Weights of a small GPT-style language model, trained from scratch on English Wikipedia: 2 heads of 64, tied embeddings.
MLP neurons of a small language model. Each row is named by its layer, matrix (up: input weights) and neuron, and shows model dimensions 16-143. Each number is 500 + 50 x the weight over its row's rms, rounded and kept within 0 to 999. Numbers have three digits each.
After each neuron's rows, "fires on" lists the tokens most often at its 100 highest values on Wikipedia text that the model never trained on.

L5.up201:488494505575413507464549461517488526554556467547566552483528492439453436591525468449500461483544411529532536399483504561485437563580451555443556448515499481419420526512513515449526523513469450554400548500554500577573553554490600452479467518522541555507533446509567496433450466598537610490428468499461568428477534534532545444581501449488459480517499375425511471481497445478490467459547
fires on: ")", "\n\n", ".\n\n"

L4.up281:505503442519513410584483470478479470406439522465402507464528530509467576535499461512486471520549498510419527510512498481591472452563409512437540481482502600465486584616472493488465440463444516502545551377435610524500436433449551565460496508442486563556533549509533469504559470486491548422553514427573530551523491493519483500490505384456536499548431366535522492458545442491564457433575
fires on: " m", " pl", " f"

L4.up121:535585524550529484402522437505496520473448567499507517584500486463505497482548527564537437559509519512502506480544524475485429493587349646441541495465455500538387554519482425502511480449525542492478566456625400550520574464512470486471545550483445439522494503384507484529618495549514498486516460559470409502532567482399427509490538509470496498463497565429407410427406432455547480511573
fires on: "im", " p", "-"

L7.up294:530461408498549517469566430515499446521492529470514472596475475546462453510477539552482540507465622545422455553466593520478441511558432501542475570532523400506510464549569527541487452392569534487444416510500560490574457526452478453535454485475541489523473533493495477438365505410567532426518506458493545529550485506440486540533494492430460433460374361490561461469537476511528492483465
fires on: "S", "W", "E", "le", " gr"

L8.up334:440600527530514570470424434445465560527466513522463530561550514490507498570544571478549545504501598513441562465454498476461513413580494538501501467430562526523532454505447490470505475445610567477469560477473453529617530516493485436487532514533509571506632489478451443487454558536518489391447446521420529506505516491547457500505505455540390458500448410426412477494460521508583479463502
fires on: "s", " ", "er", "ic", "ly", "as"

L4.up479:457513534380521488559514452459551550465401560469513524451501523531454515505530543564549564493542577614413442519524534399531510463510461509472460424455446505436524508469520515512499516528549464495500521561568477508509450516520497456595543448478465485539494542556471476532441455388510551505614471533461502519558396434468401564503558478623479479425474453585514534484543553515578500553473
fires on: "ter", " her", "s", "ft", "t"

L7.up342:525526508454551514459530599409488491524485504507466510575467498536441473475487561575522580530465482524481489415364644543549516478436517552575446513530460518561478543537456628478485534406501541545443528516535377505561536523432470487498448506516448551553517388412515478489476454418489493583527552543513513427572555503514492529394592491566450489523438412491461523516522492437522455491394
fires on: "ra", "at", "ad", "res", "ry", "ot"

L5.up107:481409483426551499517582476507501494422514482418502368463641461587498382531513491550464486494504542491525381500399560400493545414583485475578497448490442397540473460510519461465511409475546542564506502458535520475518475572526542476436570515567460558520514495453529453436456549510535555557482491514535532453478426526428461468495499490567510383425471441501531453501509432482462523505540
fires on: " L", " An", " kn", ":", " Jan"

L7.up212:552534443489510469450519475469538505414499479533456591496461506490504564516457541521529464538609547465477444377442432406542527463494497599515462564426460498445377517450529486544497538482539578551474562450530557549565514561449511454441378466497545574518493564482530437470521548484539525477524502457441530395442570579461456507546531487591467468502477425461466425394515530489587490520476
fires on: "a", "i"

L8.up78:482552550420524474579449533481480503572471546478470573405556495547546438506576539461512451514493504463433515512432505530527524477510533549573532469516498463521467487412567588427471494469491586464482552527546488531504472486494544531435438531554477489476480496474646405499577428457584537532535521547563521404493507454478508495434572480527463539499440487461437500404399466489513429370472
fires on: "at", "man", "al", "ra", "ro", "em"

L4.up257:496469445439436452475513452489536510520526520467556576555578543520400465530577472651511568527578548501451526442480558402436427499505492564563484458491449454467386525586549546519571521446605595576531473427586467541515523551511490525477413471499452582513548498502557524421457464492587527487496465546445543487487439540517461473498557483557549546538421460479531456400478425505541420545519
fires on: " A", " as", "os", "ates", "s"

L8.up466:504505525430463490475450529531553519566527649432488556537519482443519529490527472475529508476538484485527533483495577505498478450482464514483427517604524541378501441529518475496565406561596516469460550515504465503618555480481507569419467498471481469444571534486532435518497496475504505496505512520441494476481492432560508489461538522571438366558397449406437559500514580532513484469564
fires on: "f", " the", " their", "ant", "qu", " his"

L8.up133:431550513521511468464438446401565487450509519366495441501499582535438428517485477489493522496472654475439513525487462550382507481564531548481577571471496428484467512581399416434559458541537541520526504526519529521644459511514519489514461545520495480529616471407492436512440476470560545435584451449541561447440465558547487484540618431532545467480513484523534477425391540469569507453545
fires on: "ar", "ant", " W", "rit", " Nov"

L8.up383:556509566552398500462453543500448472536524532512461552515579472480490504594598422479566466474492470491470572419480578502501425462622423498390531432580535514453508591562521530450495426515579510611476556461475448536527496509631502475498490536500432491498597403438493510450446512563479470488547543477497560532443515498493510551452464506464487456566506456418459517489510544507524469407386
fires on: "-", ":", " |", " de", " c", "/"

L7.up426:545504463531519426367512507457504460522481474438487584471583607448442451483539523483531482524520563519568472470473464481482524521573554568368433514527508503380452479436444553447528515432453553518451530450506534448529511540508497523428384534496423514473592425510543495462498469512538507453455565474482568545440589505466462525552562439470404516470445453400458484546506519405544480546525
fires on: " J"

L4.up536:496491484436485477438526412567499523493539564400448520507562535485523491531546575505587464491535517548412536535530527498386435473534471564483454463491519498498425485540488493428550412511603555529549537546467381502521552513510518546540507543551493538507483532490485483496466554495504530450397501554459543456564438393473492410652527426605496415408464476501478546477488602483570547510426
fires on: " ex", "ex"

L4.up638:512591487480462467464406506449488407559508501461459489574467589491500492443521483518537475479621533454427508505548536426481480458538544618483455492490490542458398516511551516499497462548518471423445490488586503553424557550479560560502394492516482486638595424453525517434521494504605566555510460436374426466589473506477475491475527480458433435432457481519444616461492547493495542558404
fires on: "ust", "anc", " has", " pre", " had", "ly"

L5.up399:518454494468461421414537481522520527513445530411491523489560585488490465512592440603487476482456488419526595586539464442451521479534521504541473515492529458526528506534569580520433427422587478453542498503483392519436527507542539439471541485588457529522544530474496463415405482388564594514472478533567539517565492481466484452467543425539561338437455514507502501497511424508477478550452
fires on: " Ar", "r", " ar"

L5.up539:478516472367524413492531521464542567532530532522467486563511514438563419564606513570552554517468504475472544491536439421457422548576473513486564495525518377449504490591540550451499538467581603538434504447504463570508535520502541481598506558504485414492449520569414489387423534491548476539489459532422569468458558518450474495604547496482481482439446407404465492438545456488544425506456
fires on: " A", " a"

L4.up241:578527410389502497494504442571479622503492614447500557519481472513486530521459542528514510458531389572426479496501536425536503531549484517466522405518491495444497476477607533440499577482436481473455443544570404518611578452491535516560516540530538457492532559564575480446555488479532424581566554525387502471538460447497462476472604508596501390442518483502456539441574513544488504446521
fires on: "ad", "if", "rans", "ter", "ast"

L7.up45:498539459558545473645382478499521525515585460455508477504511415440458477542484537563558571560516609528551438533503562495513497537555469527508495486463480504425494506518505443460431485423564498534454529546510520455541453538556475585496509508420506460494405529435505450481484467426505468430523562463523540564514540433495509428567602513571327439522419393488540443514490501532537496444485
fires on: "N", "W", "E", "H", "M", "P"

L8.up237:481513555485467492421383550516523432488409493535475510512503465407532583500486494497563498508515469568505551518553500492571498471465511532450440440466474534545432501580504440525474557488501542527555544461544522488648526453489533548487515483653484603472492503443598470450497504473597453489478652444456498465508424501436478443551464397455440416522458516434525431531473522508613494404505
fires on: "ri", "e", "ab", "ion", "00", "ge"

L8.up82:469528486533469503476546451447512478454455526482524576518462501514532450500548518486514460537505420537511518530518483511495426485538455508455457501471432491498463539492470562512468489426537409447480520505531459561488583532592556520512556501576447516577526591487482426481447366418492526581590570556540522514545585499502502473456507404541512432500501377540446452497519457509422501498407
fires on: "r", " r"

L8.up23:511515476421511430467539493501500532434420548502507453565604614525504423517477505537477424418468458617461500504516506494506561478559408447494454526490569510453504477487533503427480365462558440522546519487512510504548473477497573426571578492567429557515527555539597399469456518530537503498506449522502526579570403472507473497539575456587551400526532394523487524424529490442488510463588
fires on: " an", "am", "ar", " ar"

L8.up269:498439567480492401506490562507486381537589545566502445513484587496543482449528582554526492515485589501479545489458522522537435418511495464436503534540465433592436527526476505514486459527492472499576573450482540491527546495468501408455509501588524591574619426494522503484501596509510548501465497424499521429352533549501396466538534464533460511503509442478513384459591434449539504467531
fires on: "d", "l", "st", "em", "f"

L5.up209:531511478464524481427525551427617497468448478461512484456501504450477474536501436541532502534598602541446525478496462415509524528527524524493472514526467522438521519556485467466457457433495527558470494447522487490484564520581453558470439509428429517509558444489409616484528461418521543407495581478614539446425547526429459496564517438474492508480447396474467398528480557474607488499493
fires on: " J", "ation", " ad", "J", "duc", " Re"

L7.up136:492485554562470505541435594400506499512454516545612504502485511446462527527473475527528520463574477594492570468430556513444446482553486514512552516587437461507516466536479361433565460470446507502547478550548541465458567476538546463609553612644526502497503512508554548498482441435530443490477482526466533500457535486448456387560454466485522426515477463442454471484552571444622516449516
fires on: "ed", "ent", "p", "s", "c"

L4.up28:531499475507534505534557492518571536449479529589466517519493466471468526489448542597503514515503602608509467481435613488531502466514454522530422464495470439484493564498546434444447479367508525526436531456492523495628551485534424580312461543460538490484510497464532439461509430500495545351504560472446532464546486430422485490500545504469433474518477361549521551454549538460560500440474
fires on: " sh", " Sh", " T", " sp", " kn"

L8.up3:490527530404405416566407490533506539617568524513517610442423542501491505521477537511620537561481501543519531404524508443508419550508407476417457512461567573439495533470450597548507393566562515540515527529478431548580546513483514520601492560539516511501472456554550518490537498478504558488534523462520488462617469543493537455553495493495450430520443547471440475426475500478486486502419
fires on: ".", "om", "em", "and", "hip", "ific"

L7.up442:506518539599480348444416532536531552552561488494576534623435574474498479520596505527581490553492508523453543531414491607525425554546444475446537470465528461498505426567506439464474522468519460438529534524530576510517573540509456433483541546575487496495537509447477509529437457488476563510450580518495506480501468485509504539479498475545400464422370415476435490419496476492569469442424
fires on: "s", "t", "le", "as", "x", "ts"

L7.up525:564472460543390499601497558448517389491496530463472501584587596489506498511513529558507547468474468548382546514491533536523518466509430541464355497486401520488414524530533576436510466427521520534530571440484521502436497518499532446455444485639419554486539480458526510471526536430521495540446494434536535504577476520478427418528590475487466506456564442512526445498552480441571528488462
fires on: "m", "om", " l", "em", "l"

L7.up558:525504593568411521451470447560585465517446521500459476570472530497599494496587615465535558497466442547541626485397567497543379529460499470394411503572498478463391549448520570596527474505437524525415576456524504482548616507559455507486537484592506490501536498440457463433481526517509540439431529430453535400477512474450485496555555429563540507542491469528431530496520461517494496491412
fires on: "ent", "al", "y", "es", "le", "ch"

L4.up124:511575575510550446460486470536542513482462451546479567578524502541550500457498502548491508542594473450536386459573484444505488476542435562454496498513532548502428591597504513436550456515529583452451555532548579576493542552576474405540451613597422474578510530432531483516499436525623508492486548496414443478456522436462437527548425499564514432491502530366390565493485493477550488493419
fires on: "lect", "act", " elect", "is", "===", "-"

L5.up169:562517416536507444547525497501539542459496455489551600450558468453410517537434470570492492571589534542365436445461519531554499524527425542530387479510517555506490549519559476535474479448576527460547502396528561502567495478492478521468560506468479554548546561516472432425569467481570565397458504454560541464462454563474491388471573429553354479464456434449462425498475433469490460446546
fires on: "N", "}", "S", "E", ")", "%"

L7.up84:533486496506596467484465522507460406484509520449492561621410537539434405501516532531544545511533536527541477539521383449445468536495472618504555493524553505546437479590484556509519522511575492464542544452537513428463473545561480503523542461589549448537472561592473446466569491522502473471494400548381483533513454373462464439534470514369451490497579442576486495533454497456551521352473
fires on: "e", "igh", "ar", "ex", "l", "in"

L4.up117:489533602389474478529482594424525435487479509492463479497552598516485515555513521610586506517512535510520519476516497460470530441556507505419465522479434556539508527521464421444450406445464474572609541490465457575441492571526614593489459485475421534460500380471519560480496471509498531486492567405501539458511475517457415539528564443493531469515484519472399479483538521466599462396551
fires on: " ab", "=", " ro", " with", " Pro"

L8.up233:494413584484496517561502566510526449553562461560541499486529519362438600548413439542597511541550414482470467499480568476431511496541509537556485515616427470497436586569482504523436471489482476554534407387585459423520489448521550493481438527558545553477468488502528485500437447498580534451493493373475529392581480472385487491465527458519465485492494467494549452537566546501571547512483
fires on: "es", "d", "ap", "uch", " |", "P"

L7.up37:516629404539380481419560515553576499493522449445462511547460529487539520506511454503485495493461476544510478547488574475540458572508510572493601464538480529498349463548477496529468558543529529483541485517500557547561495512504533582511446549451492433579486520457497473435414491600579473485529451535590489461379513584508420420529435491483484499506503510483424493479476640466473393485532
fires on: "A", "R", "C", " Re", "un", "U"

L4.up599:488562404389573508456472398500571566570377596421384503410582549448462511521486620545469528491496438488508587460488451462442490505528517499508475464487490508497505448558490494503529420436509657504511528475495492472594463520518479651453532524547479473481538502482473439440503511449526534538421541510468534491504516447496473540537470468501510461509482519499462526505488535437474456465524
fires on: " be", " Le", " The", "ace", "ake", "ome"

L8.up30:447544505486513489385477503509517475575577499437504508504494537472416428577583497520490477477476526451556436496473580452503517516594476513443588507458490523471517536558483540470451443479560532498536546513560358554552503493582568498476405567620475503481567486542457460375444398562542575499512491488527538499521526514523485442396413391536488403409492480489443454502495539450515432537457
fires on: " |", "|", " ", " R"

L8.up455:575438486371551431361492568528555490417549481427469516483488564511502539548436479515569382502481470587551532458543566533442463521475450548482473531573524477456455590559414511489524429519586444487544520453524506523554553477458528520490492509621466530511517527489513405498462453510603414463548462448533522455557550454457518496556511438457517471473515478480497554476557548507478496396538
fires on: "ap", "em", "um", "qu", "a"

L4.up172:445580535478478498472361491473549488540505519490538532537541625516564587450468377623519463493524519461506514531526560447479442465500502622531508515424533500510450481553558474502464515551519433460406552543589483522578555442475504581460462567488424535609442433421536494535482511453511556549488525530502448493577468541453498544581484494499498499374458498444444497484461555560412442523425
fires on: " had", " has", "ouse", " also", " pro"

L8.up95:566436459524499495559548512542516535528481504481452496494547516571477485553534479558497504502475516517481523415530594430491550483625483499547470457464448424490578547433490511509473375382585565425521561478461497516552506527488519550471502535481333525539498534487485471429515483426519543450474437547395547468496377508442471445552604459560497399361368483521516459461536415492561524507542
fires on: " an", " An", ":"

L4.up393:457570427502449444514511584519495434473547451596496549514456569522459442503488478527559524563442548464557450558400554486499553513514522537443534574502551492542454477624478480509503554555498470527474485430510566469452504599482530417580484516448479531539481490474435524469451446498552502464568456449571514497469527616532526409575574478498487483487409486447523442495477451439480447408544
fires on: "C", ".", "A", "F", "Q", "E"

L7.up352:414475440459519424525461447562441524470479486544552534519479533419358480529531521555515556498468440476446526548549445445426364499629453506485513526500501533473494470555590557450484516440574554551409461438537473582481544510540547581506375547490448477523515541558465492409488518484533461464430494462481536567562552536447470483508463442590511507450469519440501496492545461462558484542536
fires on: " A", " re", " that"

L5.up474:464562483525508494460466498444477475556415479574488532495557535509481541532446557528494466530472506613381552387474528583401419495474441579494465447551566531556532505580493437516516485400533447460559474397492553505543507441481495473493484554394516558540621468511497518545436434560519459512457471458451512499497440538535452567534480473478529548471537500456520574456479553475573521389569
fires on: ".", "up", "ite", "es", "ime", "op"

L7.up82:503482505471517483477572410453486597514371486473509484530414491462436540525484485528433466505577408517475589494474515372562481441538482514480458507540539502536506531547442468577505537505490495475513476465570546566523406570484535615538512487533477587583522582475536432541492379448507563408562419507430539506466480509485473511523448414448542448508520499482429524462453518491518478508490
fires on: "en", "urn", "ess", " se", "ion", "ge"

L4.up522:571546542467545482593459517392484555364526466528453483441617504527438424670523431576521406541491589483540490462472531477493504467581489525598502470519463550526549588515487571464494416413561477519504521395511491506481496567549511528538425547437482495490432436546399473477518448474507535484564559541452553505523524511471475514433580430507470428478414445483493459455526453488590484484534
fires on: " |", "="

L4.up332:564516466551436440406456488585503503509526411500467562541504497441553416620589568491481518498491381553509591460480439492589446499483538471447559497468477539421444515502479562484463608489476426549528585487513403528559541495544622442523476562534528481507453411475539473500449508557526533578467552475401569495504561558491501510510529494553481557454488419506488452499532504477469472531384
fires on: " |", " ", "–", ";", "2"

L4.up304:545520555626484466392386452619500575485589428524477492573533447488503440522601505450513531462453454535547555433458469522608421584596522460365486468515515493429405512477478559435458528522516509434490565477469459535533558450539477529516478539491555507511509483471480437449493512549512515487398483494572533522410585537571518474505495442543511544474429445433443480491488464489486463482498
fires on: " ", " |", "-", "."

L7.up47:543557487519478540585441538434576577492483516575457480458491468431490485542521558550470548549535438548545506449470565481536425560574489568545426532487436497461544592469434549424505431442525497502498550483412587544495563577512417583401509554443462525544488481495485485432530412535468547391428545465445562518506557483453497480562517492493391430523401399532546479494551449449519481379449
fires on: " sh", " Sh", "ic", "ip", "hed", "sh"

L4.up344:582435441379531433465550516494477602463444504484408483438568527479608436568505411484581441514508572398459497564512421451355475486631443516529524439546515478484531481541577532478491469467564500489456491458538491473557524528435405510585517569522570482507484494465474480485466459458527533533549471489569524498563375443432465509489614456547544382446493502487562546485507525509487519501518
fires on: " for", "rit", "ver", " ar", " over"

L7.up612:634477503535417474457473463514533548374487522504589572536527579484510539484484552538527456508477566515511561451392533497562413536544416486451328524512546475496457543527495500521536542525502445449486502492572514472576478622538517477478562497612441465497523411511537493455495493438530525577501558584426498579497440458558488492528490424523492476488503401485445523479492574447493458525441
fires on: "s", "al", "k", "x", "z", "l"

L4.up325:432529507473493530559454533460490481539444510522434414509507531565425419558499466580514555577487547456501519529523530538403520406549592510531487470408483436576500546537471481608473454511464505550585452506472507645508542582541497508556448574450494467553478508517497455502471406468494442390582456465471547485492475549504486535507567483529538469460537401498457485447525507445613491464563
fires on: "=", "199", "orn", "197", "-"

L7.up381:547527559485426482497283509514442545523557515383495536462467497525522510501505444480556439520478453531486517457465499487488400466548540536473554453471505528451445566518500486523583502555492556526485538531542506540671552561558545559502420565494499511509580542485452411448514451522557413462583603494545511426498513510515531481476539466598429386500476476508515516439491492504538505366557
fires on: "f", "t", "an", "ant", "as", "o"

L7.up59:487448532572454575497455460566486474551544482482471573553536508498422475560514556450469484532559506572426529454534652592471409511537508576533457395417494487514443453475487525477483546476565493491541517493525550586600471501469449560415461514533483508505529475488471354428423471568521528382449485505486532462473532432536482534534510455554434478461520428445463527528409494534540429454519
fires on: "ers", "ies", "s", "ic", "ions", "es"

L8.up255:529492563439438468524427519533465493581561506428515561478419444485515542491486519506484460528555468493418515442515516407603460485481541614453438508549488537495351519432446516551464542530515539469424515529519527515477518586426406621480469516479453571525517508531499500473551438542517523357526583456500541540508599501472474502563503512543511466540431459520543479487480472481505524463460
fires on: "b", "ud", "i", "er", "e", "a"

L7.up616:532436547447545468432602561482455443599474507538485436532451450539469524500548485570523549536546423514526463519507569504479554535561599510573499486445461362522576580487529480451476560524538457449503519535530479585527545455465518452482505567515418602476544532468426465514461496558545586505455517477393529378493425540447459512543547460560471399429459472483547478445487449440605514554446
fires on: "s", " Y", " Th", "ed", " W", "av"

L7.up411:470552485539480465497453451571489541588469523467498539530402465448508490541510460492563485519570485439449532415528426478548491503491492536507508460481474397452443464517493506500461541606510534514360488444607605583482532568485494529404435533506560542557506530458476502487559468547543578400520502404479518469503566589475538535513504435629414471468494529504570519442502472529524429487536
fires on: "i", "is", "a", "iz", "ig", "t"

L8.up417:461456475480465551441528488425473444500456485401490451489418563475455511496455483534458587509577454536525516485428506565445498421567572477386492488483440520405501373497473499590461524523523542475607555507532518600514537539529487492479506512574513483576545427475511502512569600548605447557483641448407547487523443489536457540541449508607449478478528456474515536447539535452530425480506
fires on: "ag", "ack", "ob", "ost", "ill", "ock"

L8.up516:495547471562491465519575477448535507461523484537459503634600488449450411610550461490502366489519568514497485459487432513472419525625450501525473515505491480500460579595486528450420422555623477520502576482525438540538432549537504527536491470480483531487538507506440384429484528523538670487562518514519534518467496437529514551383483424468489468460478501473472494481575517514547483490403
fires on: " |", " at", " an", " ", ":", " ar"

L5.up533:449555511394511479574434464474507514568461570508426495501475507431395449542497567514587521542571533402411540488553490474410545505544506521446574449474493482567477537479513441403449493461499510573549507494500447549440543510556555572470503480512412592529489513483472551529425458552541514400579518415444568374532487470498524479481521419589497478493457512472443529423456542525616509448536
fires on: " ev", " sp", " res", " cont", " th"

L7.up555:432452511534508440558405548607545505536564500475470491410526521472437471503489506470473543514546437521547539509425516426532476522524453517458469506549454492468472466527517468405508459506544558546470618474455389469583482499542565495452567532559515610482545530441499510475482563516540514561446553444410537437547609476461543378624454495483468494470454476454442469458548524507537522480561
fires on: " l", " Y", "ann", " sh", " L"

L8.up448:515460579552495536458492484522423470503495483540527503541460503482554538541556464467565445459499458473546701489484506537349477395590511562442504470500442427448387519542445431418552548565441541482526526532470468533531546469444541485575509474618491551518501592548521499489447508611552474434470468553501544360522510422423502421587498549497580472482509514470403564472457466474505522494476
fires on: ".", "c", "p", "v", "enc"

L5.up42:436512534517419500393587478512434464511484431577511555416511530496394497608525505559519442499517454530485533459479530528535484473583504589499607451528389425502409518531488475486512550563521471555495483531557461592562508571462597510508480467561489560536532490479565492463531476484577503610468488503443567511533516507414424494538438424467499501513495406500475416472492541465505480486508
fires on: ",", " |", " (", ".\n\n"

L8.up593:436571451476463533552470558468478488476498530538439524525535531511452490529501549578552551496535550562451461448461480591521489429535502507513449489466422542571458476528435425550460456495484439517565543482500542574475516543451538529471512415487410579559597494556498434514431407460547577424566412524509563440517375541575489410520523440480525459492499461390480480459467425514502406507500
fires on: " th", ".", " U", "s", " I", ":"

L5.up31:523565508375508466450556499516546475473492519392449537477583606491518448513509578513536456564491500512539572504510448482435444510498499534444465564517523483445428492577502499372539459486573515554474594519484399535499532555546523520446459521615419534483489402450435537501476559581529436479469473436458540413495513489485487486600533458532446532476392464450435501415480590445603528479419
fires on: " ex", " sp"

L5.up252:610505471446556470502525438544517438468400504399449531528614553483507517525511543521561431494653506538428555462506509486552508446523440555419495383492506507504441536591494457485426504528474469562522506416534542457644440467509485601455562511547520478482472533464447404513475485546533540511510505497517517491525483462495389473494565412587458473505508419563484536440542478515499473448515
fires on: " per", " al", " m", "ouse", " were", "ill"

L7.up490:487482515440524441596480451448636517555467530495504557527564503486505462518531541553536503547637551521441418484426483416489484491482445481445493530416512498450517511436483488427452541555522456563506528492484481522564400473572503514608583437488478547470503433545553509498411515509502611479579474581454509471535529501490425386481570498491454472436532553513413408439531516492566473444411
fires on: "im", "ss", "om"

L7.up9:592513482583470496468482466476510474349491536424453506538501423489508452486580557523494526475505510604447473454512438557535464534633543550439477443451577435613478482513541526493529521506586529471479494446556491674591439479535589492594464503427454498559470500515442489504466575511513567558461485497490504447435571548508436593491514453556467534464422526439561524517508467466489391489533
fires on: " E", "y", "in", "ate", "il", "a"

L7.up400:437499584487579514426568439585535525486450465399463464471530568415559466512648443496500591482521509473557617378510498479556469538509513509512442490455527444439437596426516454490527520564579559512501545469556542572484533512534452596567523520458586506560467428429404465493530455482484581479416508510430503451460622529465452532542491389524508498458445483489489477509456424440482466533493
fires on: "an", "in", "le"

L7.up486:525479501434455533446594520434531524457567531551527504444417514556385619497444509592505463464523471436545483446424550436487470550531471510532435526513512396553440630549507447510514527444508422474533503515553499476509498612490587568412462504469482495499541440491393451411403508480505565423552503527453515541450455455458474508528482433505468491486569432470587512434521495525582499501472
fires on: "k", "a", "h", "s", "d", "es"

L8.up438:475470433491539532483571495461474519562454552552505492545485454497432486504521524543484518496514472517381479462417535513457429442532464513466443471498540398494557502483577431569483460474501534499517465539480560509419510494418473493452512471591442603511487650574566449548439391552505548449563429540474545516453481446482412450507499514537501451455437468477492508441494490424570494549536
fires on: " s", "le", " h", "s", " th", " f"

L8.up274:506553435464481504545531577560413535458493572505461528479545541538521473515496495503614485545501513496595498449535474549513580460527493497577470462531409411514524543407461590579516418555469488502511523504525443502513552528355573528561508548561545465500523525485554428473535468500497373495526505431554521506502398534418439463562544414466537421447414402544467550419552515518463497505548
fires on: "ar", "art", "et", "em", "um"

L7.up213:481474478366561477464582481546448498614420593478489469452492494459484456489518488531480477495533555488503494521420519495451425416525490559516462381507486402508476474506553516590501515504576580553418498368527461475446561568565535533465501568548445515490554492537469538471515459497527469428523533521405555531525416468426494563491565379647464536479548580479508496454505506507526442397479
fires on: "ers", "ot", "is", "ig", "e", "ar"

L4.up372:475456525462451510527585515507447465437609473493442456422599489541506408515534523490506402506497529510497431514479508416544546419523531541471415449470496446478439485481504528479533499470593542586445554466552456535484460537573560487466480503611435559526452519454535475438533586553589549579540465481510523389513495496359539478480537482569498363430457444445464452496504458478566496513522
fires on: " l", " L"

L7.up560:543613559493341469603434512418562511557568522534475578518412490427492552539532470496563533505597497529444501473475457479549523545516497533529495561483450568465491498492535596461444513460531585522413541461544526589435482580496499567512467450507469504509505442482561486407528532503494539420511452534445530568460496525550520456510570440586415485523546493484498443421465392520509433471407
fires on: "i"

L7.up73:478549475459512445512586541562582426452503448444418593450523518505472525504515582568514544497601543559495502511445513507523417467489464502409366496464534507479458533520438568406455478502535488540494560421483540528458470460541492503432437415547444534527477532484498510515511520508521585382473496518505534468503593533527458446551601401551432597448518444537446484450525467489494423460493
fires on: "all", "im", "em", "l", "ie", "el"

L7.up38:509482574512536440443501437444457478509469458492541518506458477451467506531616549503453514477613514535383496517515514521534466468468464580623600444461437479525498473478499468511438583485522430472558472492572529450598506556555577522454467501493451622499470536450469547539487535563491538488457449523491516444490487439498459565439524462609493527507504474486478553506425589508582464514430
fires on: "s", "ess", "ies", "e", "is", " not"

L8.up186:526502573470503461420542541519524428426531504581595609543499464444461500513531541537525518492542494544505481398442444504492403518477533544515490541522461525451356525607460450514534471533515449405495549493591512541479595552471487419512481475578499460480514489533540478456499513513548416618507519535397515487581470473502526465503511478438482512414469427459395513464559370451507463441501
fires on: "in", "l", "u", "g", "e", "."